{
  "num_hidden_layers": 8,
  "hidden_size": 576,
  "num_attention_heads": 6,
  "num_key_value_heads": 1,
  "head_dim": 96,
  "intermediate_size": 1728,
  "vocab_size": 16384,
  "hidden_act": "squared_relu",
  "norm": "rmsnorm",
  "norm_place": "pre",
  "norm_eps": 1e-06,
  "positions": "rope",
  "rope_theta": 2130.0,
  "rope_fraction": 0.75,
  "qk_norm": false,
  "attn_scale": 0.102,
  "bias": "none",
  "tie_word_embeddings": false,
  "parallel_block": false,
  "init": "normal",
  "init_std_qkv": 0.0275,
  "init_std_o": 0.0,
  "init_std_up": 0.0275,
  "init_std_down": 0.0,
  "optimizer": "muon_variant",
  "learning_rate": 0.00427,
  "lr_mult_qkv": 0.4,
  "lr_mult_o": 4.0,
  "beta1": 0.95,
  "lr_head": 0.00264,
  "max_grad_norm": 1.0,
  "warmup_steps": 200,
  "schedule": "wsd",
  "decay_fraction": 0.671,
  "decay_shape": "pow",
  "final_lr_fraction": 0.0,
  "batch_tokens": [16384, 32768, 49152],
  "max_seq_len": 384,
  "doc_mask": true,
  "z_loss": 1e-05,
  "train_tokens": 335500000,
  "max_steps": 11656,
  "dataset": "wikipedia_en"
}
MLP neurons of a small language model. Each row is named by its layer, matrix (up: input weights) and neuron, and shows model dimensions 32-127. Each number is 500 + 50 x the weight over its row's rms, rounded and kept within 0 to 999. Numbers have three digits each.
A block is one neuron, or neurons of one layer that tend to fire together. After each block is what it responds to, as a language model described it from the Wikipedia text at the highest values.

L3.up622:520532555529537550455508510546495521442517454464460589507503532486545473467455581399586557530540491574520548483476496552425517565523491434554517474517528584543392423514532415477472522563480439521463370553438431519562508475483554387509496560602586523512555480385510493519546565549460493588
Description: Main-verb endings. Final piece of a finite main verb right after its subject, usually a present-tense suffix (-s, -es, -ed), as in sacrifices, eats, encompasses.

L2.up274:494528476447579471427460423546555587528528475408527527546560480519476512435475454412521420464600456542528468512508472465517486492616526535500488559554500551498542467510570495402507493466430569498435395516516497526466544518504497514429535413472447498422433479496493400486502481362602510518
L2.up681:504474554427492479576594512496461452439533511600528452520408511557457539524536577511531496499506431444396565519482564436534438537569541529456426518532511550616520485478560489486489435523532490476453482513552455486518514523592510419535539589385517487488484526383488534485554493587606576486
L2.up819:497451520469510493559561550392536546526579481467486544498575488463591452514569483497485469463532467505503429503434471460437419527567500599565602480528449553517517463522550474497395518474505518483460414534515474458523444560589482599499487543458461563523546505463616473551467418435539502586
L2.up855:481518472471517473507537388397531521563538495491497470566517513463532470564537500535450501566485561498473516468546490526533439483486586509482478526514517493455487412502376471487452511517447529520525593506495517479518497535499476578491389518469527523555542468529468465515468497499511508494
L2.up1062:594441506502404508483521513404469482484465460403462485439553455524547583488430527456465454523508526526531608521534543475516574563554512586549537518562455487529495433502427542524500443501431507542538417528462477536445540517596541486529569540518473496582496541427475483457502535435524610515
L2.up1114:490538475499459572495569540413442511483557448428418421588507464630464452429519500465380471522502481421471449579548430491635531494456475536381523507479502494489537521544468504413491506493535663516595498527486450498578502490526449468514469454517510429538485518487546521530532539462528499545
L2.up1251:468563481465492548502549502474453659501607464462470450528548489462600483523547545471473548480543627441504541569534500423421448514503476503549482460546503561553470503430432397511482468619449492542500392548415497578512380582519549585607484582521471522518579475436523500485534515569514513584
L2.up1651:488468463505553538521454436546487534469491533472526573419593556557389491460603444499419538520488553436516456437514528445451480481543497524541438479470481482541503451448451436507481546534545514475585625435517459449426475442535418535576578539532562440507588527551568521442449546583511465496
Description: Main verb after subject. The finite main verb, usually past tense, right after a sentence's subject (name, pronoun, team) in biographical or historical narrative, e.g. returned, moved, signed.

L2.up376:475442444576619355511486485530498483559522439481550518447459515497554518463597543592561493446501444609476491479437475490507507469516477513487450453438515535455413424531531550609500433571422497530465479574473514487570478508542438555494468469570503560484542539561483527498493527433488425469
L2.up613:497527568625512523402497529606452570411564596535463631559357562482495506488591514601482533480539418429431448453484545608461600524483630585444451465482511414556474494487462507508564416518439490596625480499586432465537548402444568518458508513513459470501481491570413504532540549501529593428
L2.up876:417507525556485505536555596529541547493486492506496498522423503439571457545469469514480448522454519419535506421469440470451618574489508541422596498504521468499536453429511530497524520464508516533555550442537477424548459429466456600515494431577522491491455547560450573487484479447505518518
L2.up895:480526439507415408556559545501532581501538566498535590543465492535506442501543528550588499488423547574445515497443594445492520507511513506454422518482556562573491525490584538536452541517504485526479493513492552515431455504363604539482436537469508445515455560554502503543464488539522396481
L2.up1058:488560560470561516468506562571508553403471551528606558552462591553429534533456447451500455494423419515446461475549580445505479520424447569449467526455481494495494453488508546473544466547505513566487455536478499439590460468501521567419455545508470591602423613501411556533461522535437499540
L2.up1203:549591473527446571460560522444416486454475455511519516533503500468511491590571523509521449561415411477474509471476517582554549491514594401445487447540456499519504465505536508483556581540581386462492575504442476499547484529524578524490579483511525536506481507588529470493484530475584488524
L2.up1316:575506588588582567569492520552437468499486460470529608511510437469461486482479529535441459478523525516451473542525578510569519565493501515485495454560590551469405429549436484574489457504514466532441584513558518492514446456410493523478463500434513530506432445589473525541563538495530513582
L2.up1506:489599490512482581506532608518533494430465420521470481485457508556529533566461439435525529508434496466481556462498577509520568452509520482466448578502541545503462503496620521512471370531553487477518468502473487385576433455513454507472416534499528517587457524497496457494509525455519502515
Description: Mid-name word pieces. Second fragments of proper names, mostly the apostrophe after O, d, j or Ta (O'Neal, Ta' Qali), also pieces like Den-iz, Em-re.

L3.up893:522539550447481461555548467478554570445482517494447454468486554530471553493528460451490515527526409504466498586524499533515569536492514393534501527471422479470562468486428524440464520568533580512484425493458515536535493454495473548500392414523415533406503455448525464394446496523464537510
Description: Agent-noun suffixes. Suffix pieces that finish nouns for people by role or job, such as educ-ators, physic-ists, spokes-man, also manager, director, and some thing-nouns like catalyst, music players.

L4.up89:550526626439527540457482545546516485521468588520498564525486541530467586450511485568489530443529472555506453385471494571463496572536486533421543571524500599489441477474497533400540468556500553496453479536596424445518494521482534554511559521474611529435449531473487468510478413561519510519
L4.up574:499553536516463475555539430461485551522430430522560564563469467424473364521497478498503448587535482479527458490541425500456548525410542463475597517508490555499517460454519461508476486451456570472398584477527523538503437514395520491469630523494564528526497468521538539567507494483503501478
L4.up633:515495540441468484394386465488518501437504474562586541448529521506441514461510571487497547439580490583394546474498575509467520479463527510476503519438522452510445534541577572531492482521427581535508497478543474597549517499503615510533490541499454482492494375464495555513477513492529442455
L4.up725:542471467415442538461546485568520540443460516574572422485510485525407482523470568444425492470488513625512506420414445567448516477532487530568492470504496606475477498498508585392474402437478532458502513478476482493531509496469430510488482485494549474501560474505514634465525541562545500345
L4.up873:481552523459411436511483497586504549520601448587570563487539522496535441509489604474548470534527502579524487455518493460501528536473528466492433422435557514481464509537447536482431542531534486502570528560595548476493464522385454509546503542460538483582452423534473501433593409426449387406
L4.up1083:528554475601463466489521509512482514523579477494591469507485436542494457452530576487507522447488477531522506471480498498456500456479482436499489513493493522484543481507474476550460496448496382509511489496444462543556487514563519497452490597478500490487554617617471544545485492464509484461
L4.up1345:528506560489533378426493532572510532507477483438564548494519536484508579524510582534498550435541453521485479542490536458513519501482414427441501515472515481518504471485516551480551553483474552432438466503477459570527546558429627554438449638498493546577515476514518471501538544444494431483
L4.up1636:438528508516450429526508498500557510552464463471434622462533489497457513585518437544574530514457573454516423519443463377431506499473473449587498497515541477541514466453564511464523459447558447481521473576455549590438543403462550471534511496553499547543485501459454525462423481454571387470
Description: Mid-word foreign name pieces. Word-piece fragments inside foreign, mostly Romance or other non-English, proper names such as clubs, places, titles and surnames, e.g. Cast-ell-ón, Ci-ud-ad, Gonzale-z, Freder-ik.

L4.up151:616460575525485518426540484484502556505565504435556580492491486502477476470465503423489488445517624411444619440518510561435577516435543466588549512518544647474509471557573430548421540518538453584442520597549489473552558513492507522499574528539487527514542422526478502519563545483482549593
L4.up171:562560527582474439493613497485507500487541423549575398575449465610512434542582457492520525586524562484513497484506489544445505565578557495472552539493512500464360523482516380484440542529509461482409513439529424575506520456471501512497508458534541576469509442527512586458495471479438496560
L4.up209:560457535572512556501501534498517579502489475524471481432439526456612486532530537368551483530507519561514580504408449452454528508535492355650572522478528553567549402524516420536426424510516420568454499601518454521528447485521513495507529535575480549464534477421601476560494521441526528587
L4.up606:514492524550521577483567517512477510390502480418578480489505444513434487529458452409460510534463491508596502486424585480629510478501501535532514500526545477546475501527443408461484398479452409498438602483561494495438544533544533458517487536543514544510528421485415549430539547372545477590
L4.up917:432566517517441580535423494528489531552414543512501513517427598480442405547503492448462533505518480534497472491498538505516483439453413462590561531451572499526573518472427442492467523531583505477438482539439478575532480488454458389502576466539476506529494447525517503462480549499512412475
L4.up1164:537418526582507460525550516567476493525468494528542581454482570473448478473496547441443606556542549501489549515512547572457459467560463507601497476594545513511547359500576430582487498503519444415484430542496497518439513567561436486504504575537589583552505433537489629393525421526464431529
L4.up1237:469568508497606533464396503518469425401470523497459498490597529470511580468453493408528432463547538493463554520515492451446562538547513530569486532462453496532473433524488475517512387534522397532485415542459501508520524418553530417537537487566523542575495455412530551473611562525488468517
L4.up1662:446452573470455511497515478491485367474512557570498445524479599509461542464510463422577518448489566600475520519513506498481447463512451526522537451493581447568537469533546448419561457452513527542496498510562529560507534399516449638534454464443532499403611411465526505448446421428529376527
Description: Main verb after subject. The main finite verb right after its subject, often its ending piece, in plot summaries and reviews, such as stated, insists, chases.

L2.up124:470500530567554445537509505455438516428447541498466522477536490590486477509519475529483528526508424505410519535493631507458466460507572568504602479606512422503554492497474505431487548424549646491566586538463488556501491523532525500424526326499559509503489500466487438430443468536517511472
L2.up447:485454569460470480512523528515521474457476594524439516569573470424483415388416548507443517498545498549565465516531455497363461577515550578461561434429489497438504565560471493523459459496526588602441517471437515525448563382427430561446522501549456538497591541525501519571484441537532511456
L2.up473:515511503566520442523548460548470522502539536501560482502451456461527446560467493488466482436507493495567463522580512497516536462541565469515501582623450479527531426502488495385611512419451513469452494500497396551502462482521525529543515494500514561490480444598511597534565501475438421473
L2.up508:575516561465537469575531475533493456421571497492495462547480534444473446546530470501494340451523427515559441508526455577470584470417463569642513506526491522476480558424490489463537540562458451590458506559531536577438471491467465491418562518497491498560520469479526586471549519510585504429
L2.up542:438538463512431495515569540486505588442516610517540472518602577514637436525430479518519575489469494445496488566555535512502474493463557548466488425532544544406482567467458533475653552558457523545452600495495466581417379423527416433438468509481531507605610474520439443469533447457485495530
L2.up654:512390508538512578481390437480503520550546411492496462553551531549482484555562529469446518458523454572486570495558535469524548453415420468525503478499572397510545462519540568423441477492494502527546517502452517474510510493423520474539449493495512547510488482508440541453485563590451628518
L2.up987:467520532569437494616463529420545532563604483518525469470479394461478455502589495543460599544503455510410481489538536502537521491505479551447484561407471494443581589454519464478470507443502490483495465546444547529451493472456482443492462500461501462601525450446447413606469528551508511418
L2.up1286:518507585457523476497486520379481458405513586449517558581510501522535491515432527587488437514469549509465505597483551493561515517446484542461466475429515508509519562510483532500520562418564545541544555428496461460501578463502487454517541396400472552474442472469445564445477395472542489538
Description: Agent-noun suffix completions. Final word-piece suffixes that complete a split word, mostly agent nouns like sail-ors, train-er, shoot-er, also -ed, -ist, -ague.

L3.up553:524508459516481484406489537520533436491423491472545446556491503490458567464536542547555448523432466567493576397421463514553555440572447507446476567568527485426482446461531579469534477585552536521483496589456450505579439421429512548481416545471506484434500497513550446466508572520558429479
Description: Word-initial piece of names. First piece of a split proper-noun or foreign word, often after an article, apostrophe or particle in titles and tables, e.g. La P|az, d'h|onneur, Plaid C|ymru.